config.toml
d_mlp = 1024
activation = "swiglu"
tie_embeddings = false
init = "normal"
init_mimetic = 0.5
beta1 = 0.9
lr_head = 0.00501
decay_fraction = 0.58
doc_mask = true
steps = 6628
MLP neurons of a small language model. Each row is named by its layer, matrix (gate and up: input weights; down: output weights) and neuron, and shows model dimensions 128-255. Each number is 128 + 32 x the weight over its row's rms, rounded and kept within 0 to 255. Numbers have three digits each. A neuron's up and down rows have the sign that makes its largest values positive.
After each neuron's rows is what it responds to, as a language model described it from the Wikipedia text at the highest values.

L11.gate861:124121082093176062133158136122145115132076183110123097156091092183111140093158135163166185115158127180113134140116147149091156080158154136077060123182112088074146180091063080108132121192169131092094157099134116114131131108140065161109132141140082151099124149128193140123054094191095125101147123126090062166074068109106092080118140159128176091144137129133160131126151126118115125097105
L11.up861:133095212161178112121169084123112142095101157099106158141073159107089135163104113146156074180198153119154136153136093107129190142137104152165182159122051141090126139052117117093084117118164094162100145145109085113159105140094101075171120144161135088116134130080147159109160152134173179108160148129111157130119127100110075151089111145127166097150116147087177142188109141142155095176152
L11.down861:113118141100074142117161109123170115157132111126102057108059134159117160116112176103105154132136163170151180142132102130116129145171139156163122154147111127115150143143126174090079060167084153154160123114131117092146130060115087115116147105087102120153091110130098173117155126152115149120146159098087123139101149123130133124170071145083118093119139170097116135144140118082098121088078
Rankings, chart and table slots

L11.gate288:100123086179128140116061057138098164174149102091115165129137116089137156053133118146133109117063103132147151150115094066127129139113163111141201074127152105138097097119166147163122214100152174077120149169094175114086086154132133117144160069143125129156087087126142122160108118094118121098114116170140121091085154179059123059146132103149093120180100052103147163113102081148158172163112
L11.up288:073093096113102134143122143150127115137106093108117168160086129108125120110130105077094158103155106109096109157125170167156187114136150136159078155144140124157150105157151180136180127118146187144153128162181143131070170090120122130064162123126130067146120108062134162066144185127100080127106109168065126121119127137133177144219099104128122129111146138110142162092117149131138118148047
L11.down288:039059131131155158141123095094113093118093107091166104117146156150124134120146255109152110097154116075141137084100205041096135052163207164148135130052117134153096158182175108135104165157119110138116142116151136122079144129136108092117144040132165097099067140131133131096110164197115091119120114155172096133141144153156154152101115062143151132136156140124093125127141110108173169114108
Mid-name/number fragments

L11.gate223:161088108082135129119149090072149186112133108135153103096126098143074105112063134151145099107095115164103079130164174086133146174147105172131150086105157115119164161165130105157194120154106120133135097074156105117139111161099145140100177143140108135169124118110160169085168155168171175175123106126184156175090124104111193089085129155115132106143087118120157116112152111085088120141196
L11.up223:206179086147146081108113135205186171091115160093128125169190109114139119133107107143152162115173156117170140176084055144180128148142126148130153111144124163132124162079184132158127133089124138117075100166105185113092166121092116150131149129117126125177113139127142115099142191151121100123125159138109137130132102127039079190147127161182136141174127158125138091079142094121165114167134
L11.down223:110126113121088134144150149135142115151122159091149177183176133135102151161138070074040117180111116126205103240087104105110120134121160149104158155142146086075103125073137093069133159153122123169148126062175192142148114139146064119155123112123113229094172160098105092095122129100102153136153130105109100150152190064100120119126094133117121125138096130133111131098139143125169129119162
Statistics digits and mid-word pieces

L11.gate829:093158113141142218065155109088138103135093132148115120159126163075156144163138099144134117096066100121134160135121115128178168145121183144103109104174159128124126120113136093105181217188124158144104161162154156172103165181179151161200143125143101088125095094155173127158174151105222124136090104197105124124152157154106113155133127107172097170102134117118154128156102127088105090125147
L11.up829:129094163097191132086112092120140169078111128137028105102147172125141189091127134136178127169088096138137142157157150099141120150104105129075099138120160089154124097089155171076102113125123160158130127122079115122196133101184142076181142144104153120171195153194157148130162166052101118135101128158150112146137135189196179108084119123156149143152067133079120109142101166173128147076133
L11.down829:122116131119170131034140086078177177073093161133152109158134091124175102170105036080097130156081116162137114103153114102123186079208130121181126128106127095164196182138186082146090094102075121180113112150144122102143127117095132155168123089133123096144103167154118098124138054098074143127110106145154138172131138159193094171173165141099119096081130062142084127127121156147142133167150
Closing heading markers

L2.gate762:148092154091097146094125118098071116173148052082186154123140069106144077128151107076112110193172096104129127141170127174157105124164143147121127168153084097160124174130134132160120132143177081104177159173171166101160138140137077088106089180120154125104144172167139125107133078133115163100098174179149144088086144111148105132126068136117114141130157164177132128076096143127174087120168
L2.up762:155125100101062095134126152145144157076102118122200083087211196092132133143080089115155092091155114189096106148158152105164204164190131078093088102153123144151091153162132142121092177099072133091114113089063067103113128109149120139100110128136184147128115122104136121131117129106140125139155121142113126060077136132123192093092109089150135158060165167138139171171062138123164147165105
L2.down762:171126157125052191142061094141156082138148120095163115137157112112145166148110000105109111114093117103080109145161175115084183075145101148099116179063155172119149131141169194189146189129056111121177117138122146126143123075156177090127133125157175089094107121142109189114148083109143128158096092126104109153115165177111120141104061070122124147149139077145163086059118095144137131101108
Word-initial fragments in multi-piece words

L5.gate217:125044105134146130138094171100142119099151121170081095133106101071139112078155097143133180133154114180129192134182152123137154118109109094121141184118065144171135101093096145119184109148211075156101179098129113120177134111119183074105065114144139187162127170100153129091181062129132104193108129128146117079132085158161110118136155140027093112120129083078114095115138139141133121147161
L5.up217:134126179141160159121121192174130128109130177163138115136173156139124151149135099154101138164092145167077064156211114118155114136098132117181177076129142154139131117072170118119123119143107140192067101103137143047200106084138111116159062131141179133134114117137097122128081082097119164108141139121155132118091147160147140096137099063135089135128130122155141089135145110187051101128065
L5.down217:064141116128127167130099088115129084147053142116138078172081175146042118109051136080168104137048128152069080154082135100147118112110093139145189074170086143162069133139163115181126132143106185127132117119164154139162146095102141129133187162114140080138129094129096121126100189157166112098106070099183135150113095121154115080072114105152192136106130130111076146134111120152111107091134
Main verb after subject

L2.gate740:122139145219149128062098103092091161160158175125162146151128111112128176146179106115147138164034156085160097185134115180166087169082127132152122135143141166168150118088110113154120142149133195157094170115204080110131109142135074159125142165167141166133112140097121164106080179156100155117134082129140144126118103116131172131157157171128134147180070098140121126048102104121075113114152
L2.up740:146169139136131156120194120107108169155189151169083132069184121094133196109136116125154115116126179124092145140102149161117135130200154172094141210052132128102126133097150107122172105166079165120094118142154141107149109141120077118106130157122199193139078175153087139113139129128126148161118099142071171106090123069145111145123127105131098111149070091115099141161184153108167128101193
L2.down740:175121167145191185149141075116123137135043086100125057141114149100164117135184138118071124150130094148139154031121096073112254116087150148127103177152125121119096111060134130129118128169138130125130168155106106131098086145141148094100105122162144142169131140185071170079123058118129130148120128138160138081144125094239129108125128137126139141130100071134131123170140127121064075124118
Phrase-opening connectives

L5.gate380:146135098157131170101167070154150121115072211114082105131081098143070131124154125100117139087159127108106101129101097146098169195114109108130187145163127120126123118106123150130192128038093158141059158122148154095110144124150137134119142126166117155172089137172134159127074093119094141149100128129130112104142170107131126132135143143116184097093148088112147137148114165137119159114100
L5.up380:078213131145083078134141098100145108114115138100157055154155108115178170108163152068088186107082150153128131127128140092125170122129120173168138138090103114136129076083166116112145090126106120156075142176092116100105138133071128099145115128159149109093142104089163129162147141133127108152127140112158114125109110061148124138157166096045148124084082136108145107071179143095134089132173
L5.down380:145141081164123101147134113114128145153138103108153139191102112209115162137107143127209119179109155146078123042135140134177154127095162108101166092111143160086122138144129125169117100120149098109155147083150113130108099169181162209090133160140134143128098132150105130143135144120104085129103139147213081137154082183119120122107144094126140172160122147164191123107121106163118146123107
Line breaks in lists and tables

L11.gate467:147056089108084131142150111216057127162114062079103146106166122172149109103094160155115145141150155173123120178133087108105122149202157127086157183155114122169161112130179119086099080171143135134084110178160169112142132113074078149144150121083177142143089160133176075112155084115082121083080089119125095078118097171092101151102140167086176173127136160085101105171092109106132131112144
L11.up467:156084126080159118106162186129085120138136121161090156146104106071102111092086119176165129106140145175156135136136126101157033100094137158078095201108152137116134173109141113118154160141129112183166094058134063138147083171119139120086191142159120140116137075101087074102166135177087102072146112151110100109048122214135138164111075162096119172153143076154119144044146116151108120117165
L11.down467:149153171126129110102147122234192141138142115060158091118121134139137151135137249128117109140139128099048098041166103088130120163163211114083112100122118118139127148133150174128075142112159111134100122129138159144128108133102118103120160122145147076114058128189093047117138143115109121118139139165116122120165139145180151124186088156043159100143107154174168128097147109111163148130145
Biographical narrative predicates

L11.gate781:137136140098163144178175072174102096149137136131138156179161113126173105153088111147134147139166066144133166105126171111148158121121080151195119116193134114143174105116147147088100124099178118176083171087106121087128134127103123135141163089115176152115142078188141075155164128167197144027111125178120136106138101149071137131145116129148140105163141170128100071097103104163099138092119
L11.up781:138123171115086095093093098128085150185108092118156127162100066120162110239177058093145144137113117129077080116161114102075158162127129136155165120194077128180088075074131146117105081121167062118106147147120115128120175074163172144080122117160140140180119153136071102152127133182084083057126103133136141089101153100145102110081127123142122114178164121163031126130147063143134105141148
L11.down781:115113137160126139173075137123151067147115066152160139101152104108064124128109181120138105116163141132085120072097075168164171140169103102112183170130130173164123116106124121133098158163129112118165104187116140097069164094162107180115120117149142096144159125171060109135222119086112099134116104078111160127163133097156074087187192165123133127124114203064075123088140142090106180097091
Release dates and credits

L2.gate943:120103086124136074128094103114121149091130130118105123092122130172093114162151107156149168126121096120124150124123129161112129109082171110114153146111158172077114077091153094105145187171147124096160105090139081125071162114139162144076126097176075122123098074115165097104155139153153059204070107174184118122142079106112162114143157181109137053063112202086122184059149111073142089127114
L2.up943:120176226146183204145142097137101103176111129142099158187095119111139159141136125120151136098078111158107097186120132187131097162165152174074093161143119153111102155135133160138090127165089160155104118138116112155080111097170161151144150193153165085123131107100177187131125103172124166113125106139133165180107152158123206175126123120109138087087129093070155197130119135108085091078161
L2.down943:138100151088112136069154120154152136104069117093154116126128093129137117136105098136119090071108121157117145240146142127128086162174163162085121147151171097107079157188159131147171095139112127112107088144077119128151122114105129118170193107102131153111158122142186158117106124069166169157096082163126132155097185116115129124099156174197117178065180131127152104145194104192084093069125
Mid-word subword fragments

L2.gate1022:106192182114182173144127160145096139129131156085153123140102124132144165176159097110149104097147154121089135133183107147125120143147132209155025136189144126133097174215090161156127161089147163149136112117135127143091137197114109094153146149094097078116103109077155141161153178147151135037101103187123114124116159135109132206117073136138142123146163038069124128111164099097108148150045
L2.up1022:158128168132112158100071143144114121101161087136038167204053112140187129119073112117109112134152149123122114124135127119131087123201130141172119132198195166169102133163113128172113158117154053166089099165089135123132138183138163097125131097047135110221149058062106094104130147131125163111132168091121134127167210134113118149129103109095093152153202155058134156144086089126088135100119
L2.down1022:123139157118128106111119101081120068177090086092140150092144177172099123091075148177126150171149126107107130195167083132171099106091078136084149076122146150155137130187124154128079159143095162109152162092143138124161149113122133145128130177187174074177196183067158102135151153064183107071117157172154129155132142154118099152121122162119113156124097056139136081151123159129178096117107
Phrase-final nouns and years

L2.gate422:068103125158113131119171075122100132149115174086167130182100148139176099097101108122133111122112061131178165157134134127125190177181162119164111151117094073122088089099149128117112175114123127091094148142152084121133134163104076149134142104161132091134117110135146142167138127106155125130044135138163131121145107151114139158158191075068112134150095129130131179114101051074159113136111
L2.up422:108131132111136108162075152119127063110069129106114129158146142046097112138118104148122180071118127117105120157099101148086161158148125148145148171146135104166132119109117105104155175146129111156132156123097117125126115123070202070179117139117120160155067055134076129101090117191152121133116124076167182108169112115132130170100097120111151151173123116084151097113151089182129138147156
L2.down422:104091138138092131144076120148145162088155146150098107160150167074111110099182147212135179132101105082102114092121155110076116180123164111183104114140082114108134139090167124157186171146177159103154140100158119130087102117136094098151138122124074136129101173178121106114158133042182130079165134109140175176163108099072114127144182090182099125196120165148051104187143159132175138175125
Predictable word and phrase pieces

L11.gate571:082152063092090130072057159134171105166114107116139106106098107139187142090092130151142097144130140116141047137069172154126143140172116117091146097162158137128141115069120120095134114103107113107195138092154084115144160103131151133107084154158101115122094168098168166138152164145167151107138100110125132144057139158173091127124148164151111095123143157065057158172103092097201119116124
L11.up571:138096131084143100140188120151174176110091130070183137136123137127131080116161121137144154009138155147104137082153127174132098152174141128160194127134110139125140116126124080112079160122140153162079104113113144168176111101129152227097152125157135095079084120148141155120155064169167091164183144150179141112159139135063163194134163131129120128135105147164092145121128130155160150159076
L11.down571:097173171116118105111119122119140142101105169190135061139152095097148151124171166163076171173109172116183082232151150079066095110151138137127117074146109105106136078088169131100115048147157126150171115101103127148148140157116107113149051101097072138143118151146191115084102147138068121108122173095080146116152102130139030143170125176090138104088120115124153126167099150141181140093177
Structured table/infobox cells

L2.gate367:151115151117139116103132114126113107146103113148145086199128114148120137103157110112143078122110076147118125110174129065103163126130144076186076090133182081133068129120076202091119148099096107158113165095171141066152198124180163086184141133149076123066176102092178100161061070098147182133127159131161120184111145127116137114185146056156181125116092127046145170121127128153103083166241
L2.up367:125110157142100156148166155073132109110140100158125123101104148091134117105103134080120162101097184135106171079096086130117206129107167165140053126157124173192093109171081108084166099094179124158109148154194144183135160136141176127149113139146098156121177170107116099134138086066182103117120129101115128146116121119123131165127095065132158120103120073140092102101191152183119167096117
L2.down367:106159134122132108138166094104147142097124055137124120172122085124074179137153153141078110144145163137128118133168112147132114175126144106121189111101121133097161164136093143093141107132144148140128182121074184173132144110082131134149137062157094148122115115069154144184095095106172126057123109144049148101132109115179114081141163126154145161085100110129157131174074136097175164151096
Boilerplate breaks and "from"

L2.gate206:115082121083047107135130070148190069125081100107124129115091093107118144131097085161097183135103164090072143156150161077097125121160148073169119079116113108099136129101087113153145128116167097127118124105102132055151130166157141151051130117135120148193137159082109144110185056147109185157140148120108179136121146170141178140139097146140142101125071167148145122138047086143108168139116
L2.up206:177122137136105109105172077099167124087110117151031142106094174096151149101099084169115157125068136124125153215171156112138110128206084143113065073111061129106116127126108143182107142096148109119152164118040143028113140178062182078089144088145114110155110126131148167063187084100176118100165111116159157109120149103125146114104076154090144143187089124111157129148074167112149094157093
L2.down206:139125123101125113145120082119163074114133109117110157149119129125121146137104132153126106127135130097116153127178133094164130104213126130109144116146102084104107092133111082183163094154148109116140135097090150090143150119114124137108169121161104179136123179066141119120159063210151156117100160113119178142156126158070218155162053142150144139143095146150139109084134122134127115168082
Word starts and adjectives

L5.gate741:108145056164129091118132119137111116092081076155127071100064109121170101087119166166103128149180138187131121208126116105126085111111141068164183078107093095077134175155104124134152139099116125095081121129149154144143070113106146127141147109092116088089159130133150126125152123118112127189106121150172117069157095066183162193168159130146087187113143155145153084185148195154130123085122
L5.up741:125040121135106132113115091136120166197167103137124094132152168091139097143055136093173110149142108094084104119130124160059128166118140092166117199164118083123120174071107114158102150134087170131133097134082163124102147121103141110085112093084139115164165110173145190119148118138123105101118054103114135118119162123143142137064104070107159174226105127160117127148137142135135142151091
L5.down741:124138175137120113046140155144129109132191075134118108147169119175103146132160092107122131119117069137152105160166155148181147149125084195149096074199176146124162139111101152114104144148130135117084135134086118174096136176097151111126109095126203144117073165093142131128110180130128130060135125161153158090112126185114131117121143136121100173141133084080130142088075110090135106081133
Codes and name fragments

L2.gate562:125157106128097141144152151114111072140108086120127125080133107143119089120105089142086089121151134125106163161144140106118181110152103102155138113129133123152065169112110040165112115139115072158128133100125195205087131144097101123153120124055130110123141134151075176117150162141151188126169153129120086073137100064143155183122111142118096111133179132116134228187117180222095134148158
L2.up562:168098108136084143115183109146125083088129125158103112106112145137153146073107093146090136106158164128167131141102126137128185144108152117161116139098138127141120101159138180116125122118084159161115132130115147040179121193092159109090152093154135076146120152113092100101152187098136130116148100099141121098122150098153032159037129123129178144114102128160120108186137162156080178169106
L2.down562:131127078076104099120138165148140087106106115140120137133181127089121081128120086177164156065182080107086093229118156104119139147090136110147106098175135104103119076101157153154202209110135120109172115168126107163084147155111136140135144110147090120137095177135102153158131141172122076128126080154148090175130164055065107114104140099074085139113124114099097162128107128153149147160130
Sports list word pieces

L11.gate849:098145128125103141085117173138113138092055147115160088173108115179115114046104129123202153111160149144160109136093156065148077183100179138172112090159101135117129232179178049130080134128056112158128102152106123144062149099158139111136123119141182154111159103145114166133135114137092124111084135070169134096072111135106113119100126140104218135097092159184169113139101179117137130115100
L11.up849:117095090129103203089100154135115129190156118144178114159068110099101167145129102181061140053103087152132088177105096083117115180138122141196142139147119144155101141144150146119075105082133075133165095097129152127095103105138104141158116096111168133092141063176116071160161120115198137124121145122118087135129121162098118120121111164142143161160209157208131109146138090121148103179120
L11.down849:089100136114141088193157098145171132108099145113142075192165098152080136156129174069113151180161183075148171048117182096155098145085114166102141145161130129116160154115116063098136132104162084184117129187113114156074150165131070138126103123120140132083136142206144151139122197169042189122128107109118114134058120091185109093122163102141154123118151133104150133160167063123156108097149
Word-initial fragment tokens

L5.gate58:162175077111134133093173192124127058142087142163151098085075077095111124123143067105089069153081118158127087161086116150154159128089104109115130143153168137205105095114155119122107089150106083121103092110126082183120113123144090032177184152127102077135112164102149120113148139128142091158130155083120194073108109109160129142115097136235126159169133101122154135132055161144148161116095
L5.up58:112126075126151128154133152133171104130123120149162117095106131160076119122129098077143126127111129114157047128117138151115143101109162123105135176150137146139138170140147137090086134110118150079142096186134149136107092152156086180092088129142035085072199092136099139184148070087168097163149183106152107108133091074094148134142151135132118119111164133139116180142129182092162171130119
L5.down58:151183200127118156154081130122148129141132082056096112172061158150151132154079119160161133149126096142070191177141177100129132127036125145184116164075124107096110107078115094132110131110132082156154127142143186120143140113083085048152065122117175127142097103078137123112183133128127101130110087140158157079078152118202149151127125162041188153131086108117133056201105129159121102132088
Name and field continuations

L2.gate221:083122077092170130098138087130172057099132077151104170054020062166157187114117105104131121157111080172181121180153112096194108135204149140152146118103119118151111056076128125194082116194110152127091132137148154076080153125147119145172144113130177148125123117118155142178143112155108146130177124125146105164105081129133102131119137110142110134095115168128099153167098147126186112096134
L2.up221:164143118170118103129141067119178054085074141114118162128089105189134141100124106114091145144144133077102109141122124139154087115121186150167166060139152101120063134158156117177150109194099174138136101152131151142122076111191062081143144104109255133149132200121122128153120118094098176119190108171151151148132153138144130135112134130141126147076150170105134134130095135121180113086085
L2.down221:186185141105112108164128189091128128153163156120135129134130086129177123126174153104112131079125182151088149099172135098134092112142090113087098163093146152110166158200111164130131118087119146130216124154078074153140108182085199124119102152132054119130126129141115144099167186122142148113097175162049129136158110158167157107159158156131135135089127111160119114094130140143137133182152
Releases, titles and headings

L5.gate263:120123101114138102119074160131136113117136185159138120109131128118141181085135160076133059140067113137176060129179069123171172143084170171083085126127154094133104087052136126181142115129143167151092084124093116175107093132163204117179123158095166154093172158145169108137154103130191097132120092136077121149116126199151144125113117176146144131120116132095145142133114103104153110147182
L5.up263:078159123165162107105122095095103122099143073074053096110137085109117130117148152150126122133130101145160149135017140121109121142145183130157138137078154102123170140107164101139128106085130128093076124147176095129148167178074100123169115126117152119134087098116106119159099049112153125148193164166194117097177127132088086144111119143076105202120133091095145110127146108119118116126102
L5.down263:146130138131112131145120143137176144154105174163145099160122137074177088115111173124119107122144107119155170145117160119096088155179108119174144117111071121117155075175075115205067131105086142095140147134118112120125162126124114177080146084138117068129110094087184090165126131128137143161162137130091103111135186155145102147139131135142109148071097157149227117121122122094119136144179
Section heading closers

L5.gate537:065145135129120146110124136106151134116205183100122196200109129163116083104157074114112140147104166068092132156169067161208178135172143171145161110104108145132119143149094182173091142169049194087149066071175172166101110087085124137169080139127141125119139120125105109108145156108187106134224122082108170118152150089109105121095105175124142123100128201103117112146032160116096107149117
L5.up537:133134107166169163114162048095113126127140159136076133149132081135160154094094105092135152141108135114142125141149107168139137125158112200101136184117111092123128113065075129170130142185097149115069078131115165085065134081113163079190092155137177173099209112189132130084101073117190148128142131124178118131081169105128078081121057090126191116182118119168111111122064102175179105118110
L5.down537:070124119140077105122150118116112157196150125167116156103119145111143148152108129157120103128085142156114146094179143132146138116129089153124111147145128170130146139171050165110157093109035173101165142132096142087079171136079106097120109126113125099100117119103144090121096115095157109085135200154146145166144110084170092138115144178088097099124123126102115135141132127108108094147102
Article-subject category nouns

L2.gate829:167144165133123072119087116135128131142115103132095131128134097107125152103145079126156154170129155081133134088137111183191150157172155131154049150102088161153189167120124116128186151118163137071112073169111125168150123128144082128151149093173088151096104127135161099114145183157154165094124145150154130149148116160081093157081117140192171134171074128114138133085168125129147090105082
L2.up829:136113162145152073116128148125107148102146120114071107115098167227091151158085128134088135164111211110126115111123099136107115108084122169177107216090119109148162203118084080163137110151122128116097107132108119164141128089148111098154120150181101098127101134109152099196148220135154171122161126147140087103156126148089155088062121171182148164177117086127159142081120195132154104183122
L2.down829:203134122084140134160131159106160124124160125109086111112122080112167066124086159094034140080119161188069122155169236133078140088119159098080142155096165080162119157145140188157098119140126116115154123112194101115114137119149140086143103120116153121118078125099073139147147143080139109163190127140096100145144128117159150012141102130082149103160173099175142131134158141138147163160131
Media and field nouns

L5.gate533:127085098094118165123156096122122108171197143144059121114044134138125100021064103136124191177112162107156122162112124131106126123140154149122142090185078137172145164162176115207128160147169129173102102129120152142160164133122052136112154165171091099112140123183109147131141161123165097109138090135133095088179103098163143109170129129145158138175143156068108162090099120120126103079148
L5.up533:144095119111128134106133087119137101136149127116096088063065136093171151133092114114131109112148150179117096100088126104135133174244180135133144137167139140175161115201113089138122064118123129147126125143116110136113150151123108102065119141087172156089138123128067139135167146145152164110188148157150159174113113149190157155079115172142114115103100096122093123114062128102095087126123
L5.down533:121071170136191195147080186114110067134147205122146140140100169114056109098152120114153154155179166118149159109151105119090132112071123155094078144156143110088144117044113158050120145163160092100059109152184129107159178124137121124149171193182142115125142106136179139124142127120107154122125097128191134095070120139119132128182099091055139104102105182160141152100118157112105100133078
Closing parenthetical qualifiers

L5.gate161:116093077144126109135176151125139151138130179068133131163191099134087152075129124135117155143134162091184107169177089141151071140137163109134112119089102138061141114195114121161104111137102076128161161044123114175101096101089185135120094145136131165127078063135105178127075133131186046200107140136100120100144091103111148142078092157102079109024154159081137144111108086110130123141137
L5.up161:147084129088123109097112181150159160108149198178125143094082138112174145127054109089149087113184201146135123112087120132138143146103108179154151157123146111098191100102145162092121133115134101152107136135124136161141108109130077075135123112187135094113120091164093132072107143172131097122144160154131052191129124091137131114126162088111156165128141102158086122156061137192115127090115
L5.down161:165120108137174133117121130163118119151149134141113094106087142136146130117117089065163126131126128178113122123136114137164143143126113146139161154186121128130125133135097110057111043136142188118151132122101143118108148119176101132120151158188100104111134093073098116148133156109151199130168196123120109124088103093153171126129120155187115134110134180134144117096219151117150101160065
Formulaic Wikipedia slot tokens